Weights of a small GPT-style language model, trained from scratch on English Wikipedia.
Architecture: biases, untied embeddings.
MLP neurons of a small language model. Each row is named by its layer, matrix (gate and up: input weights; down: output weights) and neuron, and shows model dimensions 149-276. Each number is 128 + 24 x the weight over its row's rms, rounded and kept within 0 to 255. A neuron's up and down rows have the sign that makes its largest values positive.
A block is one neuron, or neurons of one layer that tend to fire together. Before each block is what it responds to, as a language model described it from the Wikipedia text at the highest values.

Description: Section-heading line breaks
L5.gate122 [169 133 112 103 166 116 125 173 136 120 102 170 137 144 101 175 112 150 110 179 127 147 154 132 178 156 111 150  78  76  80 144 109 164 150 108  94 136  85 151 126 150 117 112 144 115 131 182 134  81 163 138 150 113 118 124 136 124 159 133 134 109 125  93 120 144 155  93 134  88 102 150 138 112 113 140 131  98 113 166  72 151 154 122 153 124 144 141 169 127 161 120 163 115 130 104 133 147 121  86  91 115 173 134 112 128  92 112 119 122 203 118 125 154  97  99 148 122 118  97 115 137 109  93 113 147 131 110]
L5.up122 [107  95 118 129 121 150 152 155 137 107 112  84 106 154 106 121 122 112 125 124 113 153 137 146 129  95 101 157 116 124 113 136 164 138 128 132 165  99 120 105 147 126 124 111 162 131 170 100 107 172 113  86 119 162 132 115 131 161 122 126  85 153 148 114 162 114 133 111 105 118 161 150  92 155 125  49 170 130 116 133 135 168  96 120 124 122  97 125 118 145 161 113 117 107 116 160 142 117 165 146 182 154 102 162 135 120 119 118 160 143 147 115 141 168 142  75 169 132 142 110 131 127 117  95 138 131 133 137]
L5.down122 [109 123 133 110 109 105 140 125 152 177 122 134 113 116 110 101  95  92 155 126 136 122  98 144 115 128 118 114 122 102 142 103 116 153 126  97 115 143  91 127 141  98 130 141 131 172 141 112  87 120 129 105 133  73 109 131 104 147 112 115  96 242  68 100 150 144 113 103 159  91 143 104 103 148 126  96 152 145 105  69 158 125  90 135 113 145  90 129 128 145  84  99 120 120  90 172 109 115 146 129 111 130  96  92  97 121 143 122 152 107 111 130 136 179 145 146 132 103  98 108 106 156 110 157 151 140 111 135]
L5.gate389 [121 135 148 154 163 118 105 121 119 140 131 116 119 139 119 143 103 130 117 144 148 147 119 178 155 140 122 154  92 129 175 149 123 115 158 125 172  42 114 108 133 138 182 138 132 114 158  91 172  94 123 107 114 116 114 163 119 106 105  80  65 112 135 118 139 161  97 107 131 118 157 164 137 100 147 129 170 128 104  91 156 129 120 138 162 126  70 110 127 116 107 120 178 112 138 106 118 155  84 148 138 166 149 134 126 129 122 147 104 132 166 114 122 158 129 119 115 146 174 154 115 129 130 154 116 120 146 122]
L5.up389 [151 177 140 138 106  87 125 135 134 142 144 116 142 125 114 130 175 134 109 125  76 125 154 139 149 178 128 179 124 133 136 153 171  80 106  96 115 107 131 105 155 153 132 152 103 139 149  98 126 122 114 119 127 130 146 147 109 140 129 122 148 126 148 113 132 171 124 126 115 107 110  99 121 125 138 106 142 118 148 113 105 127 142 143 165 178  90 100 113 131 101 129 158 135 118  98 126 145 149 189 120  78 140  81 133 157  67 137 103 164 113 133 131 187 106 131 154 127 130  95 153 127 128 149 141 117 135 139]
L5.down389 [143 156 180 129  98 109 132 110 180 103  91 167 126 162  96 113 131 136 102 135 123 159 118 153 142 170 106 140 120 135 143 126 130 128 155 139 109 125 121 157 153 140 133 183 171 110 149 143  59 143 132 138 121 154  99 107 139 107 145 112 122 150 115 135 152 134 113 114 167 119 160 135 139 172 129 114 130 158 130 110 185 165  98  89 124 146 126 102 105 136 117  92 117 134 161 113 106 149  86 127 105 172 137  83 161 113  92  96 121 137 132  89 109 180 120 126 120 128 150 135 146  96  99 125 133 134 134 169]
L5.gate707 [135 150 141 113 143 119 192 159 108 149 184 106 129 168 126  95  85  83 119 178 102 121 132 156 115 137 146 120 150 114 101 113 116 138 101 141 134 130  91 162 130 116 124 136 146  96 145 166  84 131 161 101 120 135 133  85 138 164 134 145 141 113 111 100 102 146 144 123 125 138 162 131 147 122 143 142 131 178 103 123 133 123 145 107 145 136 111 151 129 120 140 144 144 153  80  82 145 141 164  83 117 115 147 114 133 152 114 139 131 148 113 135  61 159 148 108 165 122 163 138 110 156 132 179 129 145 129 169]
L5.up707 [128 117 127 121 140  68 137 130  90 143 116 119 135 138 125 169 129 119 130 122 130 126 110 162 138 143 115 159 130 128 135 126 128 104 169 147 112 122  88 110 105 141 126 165 153 120 145 127 152 123  90 122 150 166 122 133 136 106 129 145 107 170  88 101  68 135 159  89  88 118 132 130  85 157 118 107 130 114  70 133 142 105 119 152 144 129 129 145 131 117 105 149 155 106 138 136 190 131 142 127 138 137  82 142  87 122 117 106 120 121 113  97 121 165 133 117 105 150 168 111 178 174 120 165 126  92 143 155]
L5.down707 [156 142 116 132 164  76 102 103 129 130  84 153 125 131 127 112  88 134 156  94 115 151 119 117  98 114 132 150 124 123 100  80 100 144 159 102 162 150 119 116 125 153 119 183 122  82 125 171 131 121 111  93 113 134 141 192 126 116 141 102 107 153 145 168 129 123 111 145 130 120 121 143 144 118  93  92 148 124 148 143 165  83 145  67 130 128 128 156 113 119 125 113 131 148 137 126 156 153 135 127 145 146 164 127 118 104 122  98  88 138 128 155 137 119 109 159  73 128  85 124 156  97 130 145 126 128  94 152]
L5.gate844 [104 126 105 128 116 127 122 160 104 137 107 151 129 102 153 128  79 137 120 131 135 117 112 104 142 120  84 138 135 134 129 117 137 199 137 113 100 140 107 151 112 162 133 140 128 126 158 129 120 148 134  79 138 150 146 135 173 130 153 132 117 124 195 103 144 128 119 100 157 151 145 129 144 107 132 121 107  95 106 150 109 158 144 113 137 153 141 144 151 132 140 117 141 103 142  99 104 113 134 136 153 120 201 186 151 159 138 100 133 191 130 126 118 119  99 105 113 139 139 121 138  96 143 138 158 104 125 120]
L5.up844 [120 141 198 161  83 122 139 135 138 134 114 102 159  86 135 124  65 105 139 113 136 166 122 170 160 140 102 154 183 150 102 123 150 170 124 105 133  83 121 139 134 124 127 120 111 158 125 101 178 168  84 146 150  99  96 117 113 157 114 117 178 169 142 106 135 182  78  71 164 116 155 121 122 130 109 112 109 154 133 106  88 159 154 144 149 151 120 136 101 141 118 154 134 117 120 106 123 150 138 127 141 155 135 114 119 158  92  89 171 108 133 124 139 189 120  84 113 113 139 135 155 120 103 103 149 143 106 109]
L5.down844 [125 130 128 156 125 176  97 145 139 117 110 125 142 102 142 149 153 119  82 179 133 127 139 129 118 125 107  93  87 101 119  92 112 100 159 148 116 188  85 123 115  86 173 153 160 118 112 156 146  84 107 116 152 174 123 148 148 145 102 135 124 161 139 110 113 105 119 113 143 103 153 141 154 149 163 127 133 124 168 106 156 121 116 103  98 109 123 138 175 131 162 140 126 105 195 127 119 151  89 133 137 118 112 110 127 138 133 109  75 176 182 126  94  78 109 164 120 110 128 166 150 123 161 130 117 157 174 164]

Description: Before institution/place names
L5.gate172 [126 142 134 125 135 133 145 129  74 140 125  91 111 130 132 129  89 103 159 103 111 178 194 130 132 107 150  86 151 133 129 139 144 124  88 127 131 102 143 108 153 128 141 134  97 120 116  76 178  91 131 125  57 128  58 135 111 118 106 146 150 135  74 147 107 127  96 173 120 155 156 135 152 100 101 125 130 140  45 175 180 115 146 155  79 153  98 130 132 127 103 120 140 131 146 122 113 135 147 123 125 149 133 122 148 130 123 163 161  98 116 159 142 139 108 121 148 148 143 106 125 133 129 124 184 135 162 143]
L5.up172 [126  95 140 141 144 109 148  83 196 136 132 116 146  93 130 124 184 135  92 113 130 118 159  73 137 142 153 128 107 147 115 105 154 137 121 113 155 145 120 123 101 148 108 125 143 111 125 137 144 125 118 100 101 112 161 139 168 162 180  92 115 134 129 112 137 128 138 124 146 122 119 149  68 133 131 153  84 131 114 109 113 131 116 137 172 147 132 135  91 150 114 154 109 115 105 138 174 126 150 139 114 118 120 109 113 124  70 156 126 105 142 155 129 138 173 101 132 161  74 122 100 134 161 125 141 102 120 160]
L5.down172 [138 105 157 119  92 103 132 141 109 152 175 151 103  77 134 113 154 109 120 125 147 135 142 116 155 122 151 111 104 132 101 118 125 131 152 127 127 113 105 112 146 129 110 126  98 115 138 135 101 191 134  94 128 128 109 123 140 119 124 105 125 160 145 168 135 127  88 134 181 156 134 132 119 110 107 163 144  86 135 109 105 112 149 111 126 154 123  90 133 115 136 152 175 124 117 143 160 125 132 171 118 117 131  97 127 108 128  99 143  92 177 124 137 107 140 105 129 126 145 135  99  85  90 151 123 138  95 106]
L5.gate246 [111 122 131 150 130 133 128 111 126 119 147 125 141 123 139 153 138 143 159 131 107 148 112 125 121 104 160 103 132 125 148 172 133 131  68 124  99 134 154 138 128 101 117 146 145 117 126  89 129 112 106 134 132 132 123 121 143 138 119 119 129 124 111 145 164 147 171 136 150 124 138 142 103 126  87 143 142 122 126 114 133 148  93 143 113 127 132 113 106 146 163 155 172  73  87 148 130 105 148  93 115  97  97 109 141 160 142 175 132 100  91 177 152 116 114 142 102 119 114 152 126 138 104 127 156 143 158  94]
L5.up246 [113 154 124 132 139 134 180 150 113 112 153 103  92  66 107 118 131  93 119 115 146 106 147 124 147 130 126 166 139 137  92 119 119 152 162  95 121 152 103 123 126 136 122 129 163 106 109 140 176 140 154 139 121 173 129 143 123 146 156 126 148 105 121 130 106 105 168 136 112 113  83 131  82 133 104 118 136  79 115 131 107  99 150 174 121 121 139 133 124 119 131 127 136 134 112 169 153  74 132 129 123 126 122 140 131 152 124 155 113  86  74 143  95 156 126 164  85 118 121 112 125 125 157 131 137 147 136 161]
L5.down246 [106 143 114 152 133 108 158 141 107 109 162 134 123  64 124 175 129 118 144 139 123 144 128 141 156 186 132 168 132 143 125 114 118 116 111 131 106 136  69 142 125 115 107 151 167 132 109 126 143 176 116 133 141 137 103 161 115  91 120 126 166 116 177 150 162 162 169 132 125 158 147 159  74 154 122  62 152 156 108 116 174 137 133 153 132 137 129 119 125 135 119 113 131 119 127 148 138 110 159 110 128 134 157 155 145 158 122 143 118 136 136 154 120 116 107 183 142 169 141 117 124 124 143 145 152  63 149 140]
L5.gate267 [155 129  88  79 131 110 165 151 131  95 155 148  97  90 148 151 173 126 120 120 105 138 118 146 117  99 120 159 129 139 175 139  60 160 138 139 129 126 141 118 137 124 119 116 159 133 103 103 172 121 135 141 112 134 128 110 183 123 116 117 130 106 131 148 116 138 110 137 109 144 143 125 155  91 126  92 133 101 119 109 111 152 137 135 120 123 100 108 137 113 110 129 145  88 131 149 154 165 154 101 137  75 126 124  92 135 159 155  91 153 116 108 120 165 128 123 113 158  82 151 122 143 106 155 116 124  94  90]
L5.up267 [142 121 168 133 130 109 125 119 120 120  82 170  88 123  90 110 159 114 148 130  77 140 120 132 137 123 133 127 120 161 148 108  94 142 112 144 187  98 178 119 142 114 114 125 156 119 153 154 140  69 134  93  84 153 121 109 106 128 149 148 148 144 159 161 134 140 109 113 131 125 132 138 104 103 105 127 180 138 113 116 164 115  95 133  96  83 155 108 130 146 155 159 178 107  83 163  96 112 126 162 115 109 117 153 156 126 141 140 156 139 153 144  89  95 147 146 120 157 117 135 145 174 172 130 133 138 177  95]
L5.down267 [126 150 119 125 122 113 174 157 128 157 127 134 131 103 136 116 126 117 123 118  92 154 113 122 117 148 182 155 162 117 139 135 129 153  83 103 101 164 114 118 130 117 118 113  78 100 115 136 183 130 161  90 110  83 126 135 120 124 121 126 103 124 122 131 122 131 149 132 175 124 102 147 159  90 122 136 175 130 142  88 136 138 125 113 102 140 111 101 166 154 147 105  60 140 116 140 137 126 155  92 176 121 155 131 133 153 103 115 149  89 139 151 157 166 113 120 136  86 138 114 116  99 146 152 139 108 137  88]
L5.gate661 [126 104 132 156 144 131 100 137 121 142 138  98 103 153 174 112 118 106 149 136 109 129 146 152 148 125 149 146 131 149 149 168 103 134 118  92 119 118 139 118 110 113  79 144 119 122 114 166 162 156 132 135 135 159 139 143 128 138 140 155 179 123  96 120 182 142 125 121 171 153 148 150 111 140 105 105 132 123  66 125 164 151 161 148 129 120 149 142  76 112 159 114 109 101 116 120 107  96 153 112 122 112  54 114 165 121 168 157 162 107  94 153 145 150 106 117 144  88 130 148 159 121 138 140 116 107 133 124]
L5.up661 [115 104 143  97 136 164 108 123 127 118 112  98 144 140 115 117 155 147 127 107 125  97 104 176 115 161 140 135 199 151 154 150 167 135 124 129 110  72  78 111 110 143 122 132 181 112 110 129 138 174 167 137 139 111 157 146 133 142 107 115 134 170 161 162 131 116 129 128 112 120 136 152 108 112 109 127 117 146 103 154 124 122 109 138 133 143 132  98 129 149 147 163 182  98  84 156 124 140 131 144 111  90 119 155 135 138 125 112  68 124 119 123 136 117 147 173 143 150 119 155 165 120 117 162 155 102 145  83]
L5.down661 [154 140 158 127 102 144 131 119 112 139  87 131  99 149 104 131 140 138 136 162 127 111 112  96 143 133 158 146 106 119 155 123 108 133 105 139 108 154 129 153 151  97 115 198 157  64 123 107 169 145 148 129 105 128 156 132 186 128  97 134 148 211 125 156 144 120 121 140 106 145 125 161 172 107 174 162 157  96 104 123 140 123 104 132 107 124 150  97 131 134 164 150 171 132 106 139 132 124 146 164  89 166 131 151 142 110 131 138  93 155 142 146 151 121 124 127 181 119 112 167 133 104 116 103 143 109 112  86]

Description: Institution name heads
L2.gate125 [144 128 124 152 152 159 139 124 125 180 127 120 133 125 123 123 111 131 136 123 102 119 144 128  82 138 146 104 161 122 118 120  98  92  99  90 109 157  93 138  94 112 128 108 116 161 135  99 147 172 114  98 173 136  83 130 143 107 102 131 129 127 132 103 160 124 149  89 132  90 135 159 111 113 111 126 109 163  91  62 103 121 162 107 132  97 115 146  64 144 124 110 101  80 110 163 105 108 114 123 138 134 114 142 125 140 112 128  98 130  95 145 124 142 123 117 118 150 130 143  95 163 127 172 130 144  91 124]
L2.up125 [119 136 129 143 110 114 122 152  95 116  90 131 145  92 120 172 139 128 123  80 172 105  98 173 132 134  95 110 131 182 132 142 123 131 146 118 163  99 106 112 147 103 156 126 127 133  90 157 159 117 125 141 136 160 118 121 132 172 142 145 175 143 131 105 115 148 150 169 104 159 179 175 141 124 172 158  91 153 107 122 112  81 145  78 145 140 144 134 126  61 112 121 163 145  92 124 153  93 119 160 143 146 157 105  73 148 143 136 110  72 145 119  91 152 107 147 108 154  86 119 181  66 131 120 137  90 104 108]
L2.down125 [129 133 125 108 159 141 150 118 124 124 140 132 151  96  95 129 145 115 128 134 154 127 122 137 143  89 144 105 134 120 103 113  88 108 150  95 148 100 130 122 123 101 161 124  97 144 134 149 168 141 138 106 130 124  97 152 190 138 118 109 135 109 174 140 126 145 129 135 135 105 126 152 102  87 114 149  77  99  86  81 105  98 113 148 124 118 155 117 142 106 102 114 167  60  84 122 124  99 114 143 142 121 109 117  89 148 122 161 137 119 118 128  94 188 130 138 138 172 122 138 121 106 154 167 105 115 146 107]
L2.gate330 [137 120 141 144 147 119 109 167 133 144  93 114 152 179 143 132 120 113  96 136 172 161 111 169 135 122 135 117 146 138 127 155  96  88 124 105 142 145 135 174 112 162 130 110 137 122 144 133 113 127 153 174 175 130 101 139 133 111 137 111 136 155 129 140 150 126  83 132 145 105 146 139 115 110  88 129 130 154 111 134 108 140 168 152 166 166 149 114 135 128 153 105 108 151 139 134 155 134 148 128 123 102 134 141 124  92 104 137 122 116 147 116 143 129  99 128 130 172 129 139 116  80 111 129 114 115 152 102]
L2.up330 [120 113 133 204 127 134 119 130 133 164 115 170 127 124 155 133 150 164 114 112 123 144 118 151 104 148 113 120 160  97 128 168 163 140 153 152 142 105  87 158 110 135 158 123 128 100 143 132 111 122 134 105 128 130 100 105  84  82 106 145 176 109 134 114 148 109 110 113 150  86 129 152 129 140 145 143 148 100 154 141 121 121 118 112 126 100 176 150 104  88 128 149  86  98 126 136 111 129  96 113 143 135 155  93  95 147 163 131 100 147 122 153 101 166 119 124  97 135  99 131  66 137  96 110 119 125 104 122]
L2.down330 [137 139 131 146 166 122 104 170 125 154  88 130 123 121 169 132 105 126  95 120 123 159 122 187 110 128 121 115 136 113 108 125 121 103 153 130 155 121 114 183 131 140 159 107 143 142 128 130 127 163 124 172 125 138 109 136 135 110 127 124 145 173  96 127 131 128 103 114 123 106 154 185  92 112 123 116 118 164 145 148 142 109 189 140 141  85 161 120 136 101 144 120 112 130 163 189 134 140 161 103  80 116 119 122  96 116 109 135 101 144 161 155  93 149 160 132 107 137 142 125 124 148 121  95 107  90 103 102]
L2.gate368 [122 130 162  95  88  93 129 190  94 119 143 131 160 157  93 146 125 145 128  58 151 132  74 117 123  99 155 125 109 148 138 143 113 118 107 136 152 126 166 136 159 161 126  95 142 137 132 142 115 140 143 149  92 153 141  87 124 140 124 119 152 153 112 125 130 160 120 182 155 105 145 125 151 103 115 119 155 119  76 142 152 101 112 119 132 107 135 152 112 137  66 119 127 133 120 101 112 105 134 168  97 147 119 109 172 142 137 155 129 131 117  93 104 144  94 148 168 152 145 123 120 135 115 115  93  96 147 165]
L2.up368 [139 127  93 128 107 124 146 163 158 158 108  84  79 142 143 115 142 142 127 122 132 165 114 135 110 155 125  76 115 106 158 165 152 138 166 134 132 113  99 107 153 111 120  94 146 106 115 108 143 119 121 123 140 117 114 135 129 129 114 114 104 128 118  89 127 153 153 121  91  92 171 177 107  98 160 125 110 111  83 125 113  97 152 139 122 129 147 148 110 159 126 169 134 132 147 109 162  99 174 124 122  76 112 110 134  96 180 114 132 131 122 116 125 133 131  91 108 132 108 170  90 109 126 147 130 122 116  83]
L2.down368 [191 138 156 170 142 112 141 168 167 105 164 135 106 126 153 155 122 155 128 172 121 136 154 137 127 103 142 103 148 139 169 138  54 158 120 143 126  91 154 138 131  90 118  98  81 142 116 105 162 155 127 135 144 132 119 164 133 161 142 135 138 176 134 131 119 118 121 121 137  96  88 112 143 106 167 113 160 142 115  82 137  96 159 136 142 105 118 121 101 142 144 108 147 150 101 172  82 152 149 157 163 118 133 135 110 103  85 127 105 122 136 124 170  90 132 110 106 124  94 175 133 126 116 104 133 155 123  94]
L2.gate375 [122 127 137 169 123 132 139 138 121 160 142  92 138 121 105 181  83 168 169 139 113 109 126 121 118 115 132  76 157  98 108 141 149 112 103 128 118 101 139 111 131 116 102 137 148 115 119 134  66 129 133 132 126 127  88 106 160 126 158 156 152 140  85  92 135 148 164 122 136 114 145 131 106 143 122 104 146 134  92 151 125 131 139 131 130 130 125 123  91 127 111  96 134 102  61 147 121 143 131 105 133 166  79 108 114 152 162 134 160 111  80 136 115 166 151 122 135  95 120 137  93 128 128 162 123 147 128 148]
L2.up375 [ 81 152 127  98 138  69  91 120 116 123  85 115 135 118 119 126 143 140 133 111 152 119 152 125  85 106 121 129  84 142  47 155 102 103 124 102  82 103 168 127  93 122 117 132 141 114  82 153  85 144 139 149 131 105 108 107 114 126 122 133 102 149 146 123 128  93  97 157 133 104 136  86 126 108 136 151  82 139 138 106 114 123 118 136 127 141 162 109 158  80 114  76 100 131 112 158 167 120 140 119 126 112 156 129  99 122 164 118 144 123 130 139 123 140  93 131  82 139 122 120 162 125 131 100 131  84 131 144]
L2.down375 [128 135 109 138 103 107  87 124 122 119 142 112 156 139 158 125 141 139 150 114 146 143  88 116  72  88  75 105 131 126 107 123 152  55 105 148  93 111 122 177 119 146  94 138 137 140 106 135  75 124 163 104 114  87  63 111 161 105 111 128  97 127 150 143 107 137 156  99 158 122 127 140  93 147 108 115 115 104  93 143  73 219 159 144 173 118 105 110 137 139 133 152 109 104 124 135  87 122 108  55  93 129 118 100 156  91 119 143 138 111 113 131 130 146 126 146 183 182 139 129 138 118 124 151 169 146 126 138]

Description: Boundaries and kinship prepositions
L6.gate541 [172 105 152 182 116 132  71  93 102 121 149 139 115 123 115 116 122 139  75 160 120 129  97  99 132 129 143 119 132 127 115 154 146 179  89 164 176 105 117 143 188 141  72 145 170 104 132 127 159 154 107 105 158 144 130 143 124  90 114  96  97 139 114 143 103 119  58 128 123  80 143 142 104 121 117 114 159 163 142 104  88 152 126 151 160 152 153  66 124 117 124 149 144 123 101 138 107 114 154 118  99 156 151  90 169 116 159 106 102 119 154 133 112 176 160 124 122 113 100 149 144 119 127 127 144 112 159 132]
L6.up541 [ 92 112 158 164 143 120 124 101 125 135 115  97 130 116 112 122 104 105  99 139 165 153 114 141 165 114 137  97 102 119 132 153 125 115 116 112 133 143 168 101 158 145 126 112 162 172 103 137 125 170 125 123 116 107 161 106 131 174 142 143  99 176 176 117 130 199  77 108 137 100 110 156 156 144 178 136 140 132 171  87 130 135 114 121 145 123 179 153 123  98 171 166 116 133 132 137 134 142 126 131 127 119 118 119  86 122 193 132 129 136 141 135 131 161 107 151 109 168 125 118 135 144 143 155 109 122 137 120]
L6.down541 [165 177 136 119 127 140 104 117 134 132 138 136 106  88 162  96 116 110 164 153 157 107  86 173 151 119 140 128  96 136 149 140  85 133 150 105 128 122 154 173 172 102 107 107 136 163 132 162 128 117 113 123 119 105 135 138 134 185 129 102 130 147  93 141 193  99 142  96 129 160 128 129 118 136 156 102 109 126 150 139 183 148 138 130 137 137 102 153 138 164 109 139 112  95 145 116 152 118 116 113 109 150 121 136 160  85  92 140 160 172 165 146  87 114 157  98 104 108 153 122 136 108 181 162  66  81 129 134]

Description: Preposition before institution name
L6.gate640 [138 148 115 103 143 171 136 117  96  98 134 122 150 135 131 136 115 132 139 140  76 111 111 149 145 100 123 153 124 137 150  72 135 151 144 108 111 131 116 155 145 126 111 155 165  75 116  77 162 129 179 132  95 107  97 123 101 134  82 150  99 109 129 106 149  88 159 118 142  54 119 181 137 125 158  88 148 143 115 157 138 113 123 111 117 129 127 130 133 154 115 183 151 124 166 141 143 111 164 110  80 128 118 117 112 111 155 130 177 143 137  94 121 147 147 157 118 149 103 110 153 161 137 138 138 152 153 156]
L6.up640 [ 92 146 127 100  92 128 146 103 124 122 139 148 133 133 127 174 141  76 152 164 154 157 116 118 139 140 142 128 149 113 114 140 150 115  95  97  96 132 122 148 139 140 134 129 160 117 139 102 134  95 143 116 136 100 120 125  84 119 129 152 150 161  89 157 143 132 127 138 114 142  87 152 122  93 118 112 146 152 168 170 170 116 111 134 149 163 173  98 119 128 117 129 108 166 123 137 153 127 107 151 125 136 113 120 156  92 141 169 124 130 125 167 152 151 131 166 144 156 124 127 183 124  93 197 123  79 112 148]
L6.down640 [139  96 136 135 165 102 152 121 131 126  77 155 137 137 115 141 116 142 130 160 153 151 126 102 129 190 137 136 160 122 151 136 131 135 121 107 136 158 136 108 141 109 154  98 145 159 106 135 134 104 126 124 158 115 136  70 166 151 159 119 133 255 138  95 180 125 132 154 129 135 112  86 135 152 187 134 123 107  93 145 125  94 128 127 121 110 177  95 155 110 150  86  72 121 137 127 141 114 145 132 111 119 130 143 115 120 168 110 104 135 115 115 140 115 148 130 157 151 144  99 122 155 152 153 167 113 146 132]

Description: Line break after captions
L2.gate390 [131 109 131 120 125 155 151 152 134 139  99 101 113  70 124 161 107 113 106 133 111 132  92 133 143 163 136 126 130 162 160  77 164 105  96 119 115  52 136 140 136 117 138 131 170 129 116 146 155 120 143 114 125 120 146 147 107 155 160 147  73 154 129 119 140 140 127 125 130 142 144 127 122 104 129 138 155 131 145 152 121 157 148 114 141 102 116 158 110 120 132 108 115 143 142  98  86  85 110 136 137 181 109 166 125 129 134 148 158 140 102 117 129 147 132 124 130 150 138 120 144 139 182 126  96 145 190 129]
L2.up390 [125 162 149 116 147 177 125 115 149 109  86 127  95  99 184 121  78 105 105 115 139 146 148 110 125 145 137 125 144 108 115  64 136 136 136 124 123 137 138 158  97 152  83 134 123 157  74 105 125 115 139  99 160 120 156 133 136  96 170 101 174 132 110 171 119 120  54 125 112  99 162 123 136  90 157 122 150 135  81 127 133 140 119 151 107 130 141 114 140 135  87 157 158 113  95 134 145 137 125 159 166  94 133  97 129  96 147 144 116 135 160 109  93 129 126 114 108 133 116 154 115 146 151 154 128 137 115 177]
L2.down390 [ 85 167 157 182 147 104  90  83 148 130 128 126 133 108 148 156 117 132 103 124 143 120  74 126 151 155 118 154 142 116  89 132 135 130 134 135 129 102 160 165 121 138 160 114 137 113  77 138 118 119 157 122 132  75 113 153 148 107 172 149 102 159 118 145 127 136 146 102 106 163 116 112 106 173  76 133 124 127 179 145 178 134 146 152 155 138 146 142  83  70 132 120 136  79 155 131 154 120 113 120 151 104 106 109 118 136 131  97 138 158 142 121 135 116 132 138 134 119 106 123 100 104 169 107 145 100 138 128]
L2.gate609 [101 119 115 105 166  83 122 158 111 118 133 115 155 158 135 150 124 116  70 146 121  70 153 176 132 139 116 163 171 149 108 149 141  70 127  93  93 101 135  87 130 133 120  85 144 134  97 142 157 138 124 128 140 131 171 122 159 140 152 146 147 119 110 115 131 117 108 111  95 111 139 109 141 168 111 119 146 118 107 117 154 152 167  76 130 121 179 121  98 108 148  72 152  98 100 140 178 119 116 102 114 134 129 127  73 112  94 133 117 159 107 138 142 142 137 150 110 127 180  83 153 164 112 108 120  91 175 127]
L2.up609 [130 113 169  85 122 191  60 103 136 167 179 150 121 124 135 167 110  68 115 124 125  93 129 106  78 174 149 118 115 161 139 128 135  87  89  89 157 148 137 100 109 119 131 131 143 125 156 138 143 111 168 145  85 118 185 127 133 143 129 174 103 121  96 145 123 117  91 148 122 115 155  99 120 128 128 125 130 114 138  81  93 156 115 116 116 143 123 167 116 116 145 159  81 101  97 146 180  89 130 161 146 138 140 129  99 133  80 122 129 163 123 112 126 119 124 125 101 131  93 115 120 113 122 111 111 156 124  85]
L2.down609 [124 136 145 102 155 179  92  96 146 136 131 158  91 138 164 155 118 111 113 151  96 123 144 121 113 147  90 125 122 106 144 156 124 100 137 106 159 136  90 106 140  70 133 150 142 135  86 125 133 124 141 121 114 134 155 142 162 105 137 144 114 149 138 156 134 128 117 132 131 125 123 140 103 135 118 115 101 134 116 114 136 121 178 102 119 149 146 140 133 126 122 147 118  99 133 137 122  75 140 140 172 122 125 147 116 111 143 122 146 113 139 142 169  88 143 142 128  86 143 123 157 133 110 133 117 128  81 132]
L2.gate814 [141 139 153  90  91 173 156 122 146 152 106  88  93 123 110 129 118 135 116 113 134  96 128  70 137  93 152  88 123 116 112 139 162 105 147 143 112  86 139 118 111 131 111 100 125 122 112 122 153 112 123 144 141 169 122 149 139 129 155 104 177 140 171 106 111 132 183  99 109 144  68  95 103 141 134 142 144 115 147 111 120 142 161 137 139 109 154 116 144 139 131 109 160 171 141 138  90 157 133 106 134 166 101 121 131 123  94 119  72 148 117 114  98 151  87 101 133 157 115 158  64 136 141 113 163 125 141 131]
L2.up814 [138 138 144 131 118  75 161 116 126 150 151 142 170  86 116 150 105  88 116  98 135 110 151 146 111 168 114 130 132 127 132 129 122 105 182 148 112 163 122 128 111 135 135 142 124 111 158 146 159 111 109 101 124 137 100 108 124 137 125 149  93 126 127 139 181 155 150 127 119 138 148 113 140 143 130 124 136 166 120 133 133 140 132 112 111 120 135 151 124 152 150 168  96 100  86 138 100 184 144 139  78 107 125  74 136 152 146 122 136 186 127 106 119 151 149  97 157 140 159 111 106  95 144 104 139 142 126 177]
L2.down814 [116 136 119 159 113 120 134 145 134 111 140 120 141 151 119 115 142 140 122  95 145 127 148 148 132 137 135  97 129 138 127 138 162 122 149 137 147 108 172 142 111 175  85 137 143 123  45 114 124 155 152 113 128 126 140 120 135 159 138  64 143 190 140 125  99 116 128 108 125 125 132 135 139 106 115 105 131 159 112 116 136  82 142 142 144  90 129 102 112 155 113 126 154 164 148 147 152 125  85 148 139 183 163 102 109  89 100 146 145 127 120 107  62 119 116 174 132 159  84 104 139 154 100  82 119 127 115  93]
L2.gate841 [113 121 125 154 131 110 162 147 144  90 116 126 178 127 117 145  77 156 122 137 155 101 149  98 135 106 125 147 139 141 110 161 135  72 133 136 169 108 160 103 100 139 124  75 190 116 163 109 194 115 128  93  92  91 102  93 119 150 163 144 140 118 139 122 107 125 102 119 126 124 162 108 113 148 156 140 146 148 107 106 115 157 162  74 180 141 161  91  93 136 147 149 135 173 105 131 105 156 129 145  94  75 103 158 124 160  86 141 134 159  77 152 119 118  90 116 134 126 139 127  75 167 115 119 128 108 136  85]
L2.up841 [142 145 161 112 137 126 157 176 129 136  78 119 121 137 126 155 109  96 137 120 108 112 137 108 103 147  72 134 122 132 114 154 165 121 141 153 124  99 130 128 136 142 174 170 140 114 112 114 153 107  98 137 181 155 120 132 124 165 111  71 133 127 149 116  79 136 145 166 114 156 105 135 144 102 147 100  96 125  82 121 118 141 114 105 130 128 122 130 133 154 145 111 108 171 131 126 153 137 117 154 154 178 161 122 136 135 130 170  80 107 126  87  98 171  86 135 128 140 140 145 129 116 119 165 161 133 112 129]
L2.down841 [130 164 139 126  85  99 118 134  90 164 115 157  83 131 145 129 157 128 130  97  97 132 164 148 145 155 112 113 154 119  95 145 144 127 131 170 125 113  95 118 140  89 146 149 106 145 118 127  63 118  72 143 118 142 138 157 130 137 182 134 133 113 126 113 162 111 164 137 128 119 167 159 142 118 114  94 137  93 155 144 148 130 104 110 135  79 121  78 117 121 143 109 118 165 152 176 131 134  85 125 121 141 162  90 132 155 118 119 138 105 104 141 108 129 138 120 129 123 116 144 101 164 154 126 155 137  72 164]